python train.py --vocab_size=32000 --activation="tanh_gelu" --qk_norm=false --attn_scale=0.125 --bias="all" --init_std_o=0.00396 --lr_mult_up=1.21 --beta1=0.9 --schedule="wsd" --decay_shape="linear" --final_lr_fraction=0.0 --train_tokens=817100000 --dataset="wikipedia_en"
MLP neurons of a small language model. Each row is named by its layer, matrix (up: input weights; down: output weights) and neuron, and shows model dimensions 224-287. Each number is 200 + 30 x the weight over its row's rms, rounded and kept within 0 to 999.
After each neuron's rows, "raises" lists the tokens whose logits its output raises most directly, leaving later layers aside.

L7.up617,234,183,179,185,163,205,194,224,209,163,187,248,215,185,201,201,175,220,194,182,206,207,210,190,193,208,210,172,219,223,187,158,201,179,226,251,216,226,191,172,189,190,203,244,209,146,192,214,148,246,199,171,207,246,243,263,180,207,226,225,149,169,171,244
L7.down617,198,155,195,236,136,199,214,163,237,215,239,167,216,165,242,244,217,208,172,199,179,192,185,221,225,201,242,230,192,206,233,232,179,183,251,177,198,173,145,219,194,178,191,237,176,161,164,227,178,254,135,229,199,196,176,232,192,223,207,195,189,209,199,153
raises: "ty", "ties", "a", "ten", "burg"

L7.up1171,228,213,214,226,208,166,140,181,194,200,222,204,193,207,208,209,148,193,283,144,169,153,253,225,158,186,155,243,198,216,214,241,203,233,196,119,269,220,185,256,180,180,217,213,199,200,195,191,246,200,256,166,177,175,207,162,180,211,166,241,230,173,156,141
L7.down1171,186,161,231,173,222,252,160,249,195,173,147,216,224,188,200,240,164,178,239,226,253,172,213,151,200,177,155,249,214,131,180,207,202,165,206,161,206,157,192,269,182,183,242,197,186,192,168,183,228,209,179,180,171,240,178,163,173,201,217,201,160,179,184,173
raises: " one", " equivalent", "est", " than", " form"

L3.up211,193,179,216,188,191,185,222,220,226,178,159,243,204,206,226,146,223,187,211,194,232,161,167,216,161,185,211,198,174,182,200,178,195,139,259,224,189,164,209,212,227,178,219,183,185,211,246,207,190,169,236,247,268,192,236,177,191,265,112,203,181,183,242,155
L3.down211,179,261,164,168,191,195,254,253,227,205,259,220,197,189,166,305,232,245,111,190,207,207,155,238,214,189,228,228,256,171,258,201,169,242,226,188,179,175,215,242,194,201,160,154,184,190,181,186,182,217,168,255,182,165,277,222,257,191,160,192,240,194,226,186
raises: "ign", "ap", "bra", "ut", "ab"

L7.up1708,167,142,177,194,185,234,195,179,221,156,206,179,222,190,193,189,180,228,254,169,184,226,209,202,179,183,188,190,221,242,233,150,202,170,253,247,246,209,201,186,154,202,169,185,236,217,234,203,228,148,254,163,214,166,219,191,213,192,172,200,201,227,163,188
L7.down1708,186,213,201,179,225,173,143,176,194,216,206,233,189,179,211,185,183,189,209,167,189,218,148,223,250,237,199,202,213,160,243,264,202,203,167,209,177,244,185,243,179,218,192,179,197,166,228,221,209,198,218,185,247,214,173,208,161,192,228,176,262,201,232,198
raises: " only", " much", " most", " many", " all"

L7.up1180,201,212,186,168,226,186,189,201,232,174,202,197,170,168,241,168,170,141,175,147,220,231,213,194,239,223,258,218,275,169,209,222,224,223,179,161,197,159,160,229,234,182,164,195,297,155,208,210,259,265,207,239,223,225,174,188,235,228,184,158,218,187,171,189
L7.down1180,216,162,198,195,202,200,168,216,195,214,221,161,176,198,209,236,208,189,188,192,205,220,193,245,280,198,213,164,152,157,198,150,193,159,160,197,242,224,195,163,223,184,187,249,222,134,183,206,142,245,196,227,212,196,158,176,240,219,189,190,228,184,173,225
raises: "\n", " Other", " However", " During", " That"

L7.up1910,264,189,193,180,244,212,224,176,199,175,218,211,198,174,170,174,249,194,152,167,236,210,244,218,209,232,186,227,148,225,172,203,203,227,152,204,226,251,160,235,151,180,200,144,210,265,179,201,128,235,228,192,158,199,208,232,186,218,183,228,184,228,189,178
L7.down1910,217,166,195,140,196,231,213,219,152,174,208,248,222,162,156,225,248,222,207,162,201,251,209,174,264,201,131,188,242,168,187,167,228,261,178,239,198,260,191,157,121,197,197,180,193,142,242,265,165,207,185,203,181,202,179,182,182,238,190,195,163,182,204,182
raises: "ize", "istic", "ive", "ant", "ible"

L7.up953,194,178,147,256,181,208,263,188,210,223,164,195,172,181,134,261,210,182,198,188,214,183,206,239,173,200,207,120,177,229,195,198,223,220,238,228,254,264,219,182,249,234,246,175,208,197,203,218,160,226,220,136,216,168,264,160,196,258,217,205,178,197,187,173
L7.down953,185,157,216,183,213,259,215,220,173,207,192,200,188,183,261,207,294,216,170,240,265,184,197,187,120,174,228,182,238,206,195,179,206,174,216,169,230,216,201,201,202,182,192,208,251,224,168,143,182,158,221,190,219,240,226,212,198,179,189,230,227,196,161,208
raises: "n", "r", "rin", "ere", "ory"

L7.up1050,204,219,238,208,229,153,167,171,195,161,262,217,228,153,186,229,237,152,155,193,159,258,159,142,231,159,171,227,199,203,201,166,155,202,217,210,230,162,171,198,239,219,191,200,194,275,232,191,181,233,231,142,294,223,193,214,166,269,221,214,186,278,191,197
L7.down1050,125,242,168,272,205,204,191,229,237,258,170,204,199,196,145,191,223,189,223,229,257,170,192,245,242,219,196,241,205,200,267,181,233,202,205,206,183,202,235,236,222,178,194,231,225,158,180,130,188,203,205,224,173,196,194,187,239,189,214,205,179,253,199,199
raises: "nna", "nce", "led", "tta", " sum"

L7.up933,205,213,189,243,163,210,238,233,186,194,236,198,174,209,179,185,205,207,195,208,227,210,203,213,209,175,217,153,156,209,162,172,209,162,214,194,162,213,213,236,187,213,236,172,216,184,189,180,166,225,191,200,156,222,215,191,214,246,164,230,172,231,182,201
L7.down933,125,161,191,169,201,199,199,255,192,210,229,168,249,213,236,247,242,190,153,172,246,205,176,210,210,188,192,213,223,243,248,211,177,181,156,171,258,241,178,206,178,201,188,214,229,230,174,231,214,155,192,246,211,235,208,234,169,209,241,251,163,156,219,171
raises: "es", "e", "cur", "emon", "ene"

L7.up473,242,200,196,233,176,264,220,238,219,188,219,215,218,233,254,211,212,214,157,226,171,186,207,193,150,165,172,235,181,148,147,157,254,215,186,202,211,195,196,171,243,143,196,268,187,240,156,153,192,202,190,240,197,235,214,199,159,225,216,180,200,220,220,149
L7.down473,211,158,120,187,193,214,182,187,205,219,247,222,179,213,212,177,210,218,208,230,189,246,223,192,197,195,239,198,236,226,180,172,233,178,241,214,182,207,192,204,189,201,180,166,210,252,205,180,212,174,153,212,206,245,236,206,177,137,196,191,159,231,189,177
raises: "e", "es", "r", "st", "ve"

L7.up18,161,252,217,239,186,148,202,185,242,203,177,241,216,190,240,248,250,276,155,194,207,176,204,217,190,187,229,209,186,177,206,167,233,190,194,114,241,174,256,225,205,233,214,195,166,185,221,231,196,175,198,197,169,182,181,213,169,230,147,184,244,232,224,202
L7.down18,170,180,177,266,159,178,210,180,208,186,176,186,171,248,233,290,214,262,177,271,174,216,201,209,154,167,190,139,183,215,220,203,195,181,229,168,181,154,219,209,207,240,204,237,195,180,202,173,225,171,148,203,178,154,196,221,218,173,187,194,215,237,205,169
raises: " included", " include", " were", " are", "is"

L7.up968,189,173,230,199,195,196,190,209,221,188,198,199,210,167,202,190,203,211,215,200,253,183,211,126,188,187,239,192,147,199,185,164,184,223,167,166,206,221,176,222,152,164,208,207,275,171,178,210,181,192,207,253,244,179,225,208,172,183,255,233,196,183,113,189
L7.down968,211,160,149,198,211,190,204,246,260,253,188,197,205,261,251,164,243,181,198,188,280,157,197,223,143,167,204,190,174,174,112,198,275,167,220,192,177,180,174,150,217,187,170,238,163,150,165,221,174,195,159,184,265,222,228,172,158,188,219,223,225,247,180,209
raises: " which", "which", "where", " such", "th"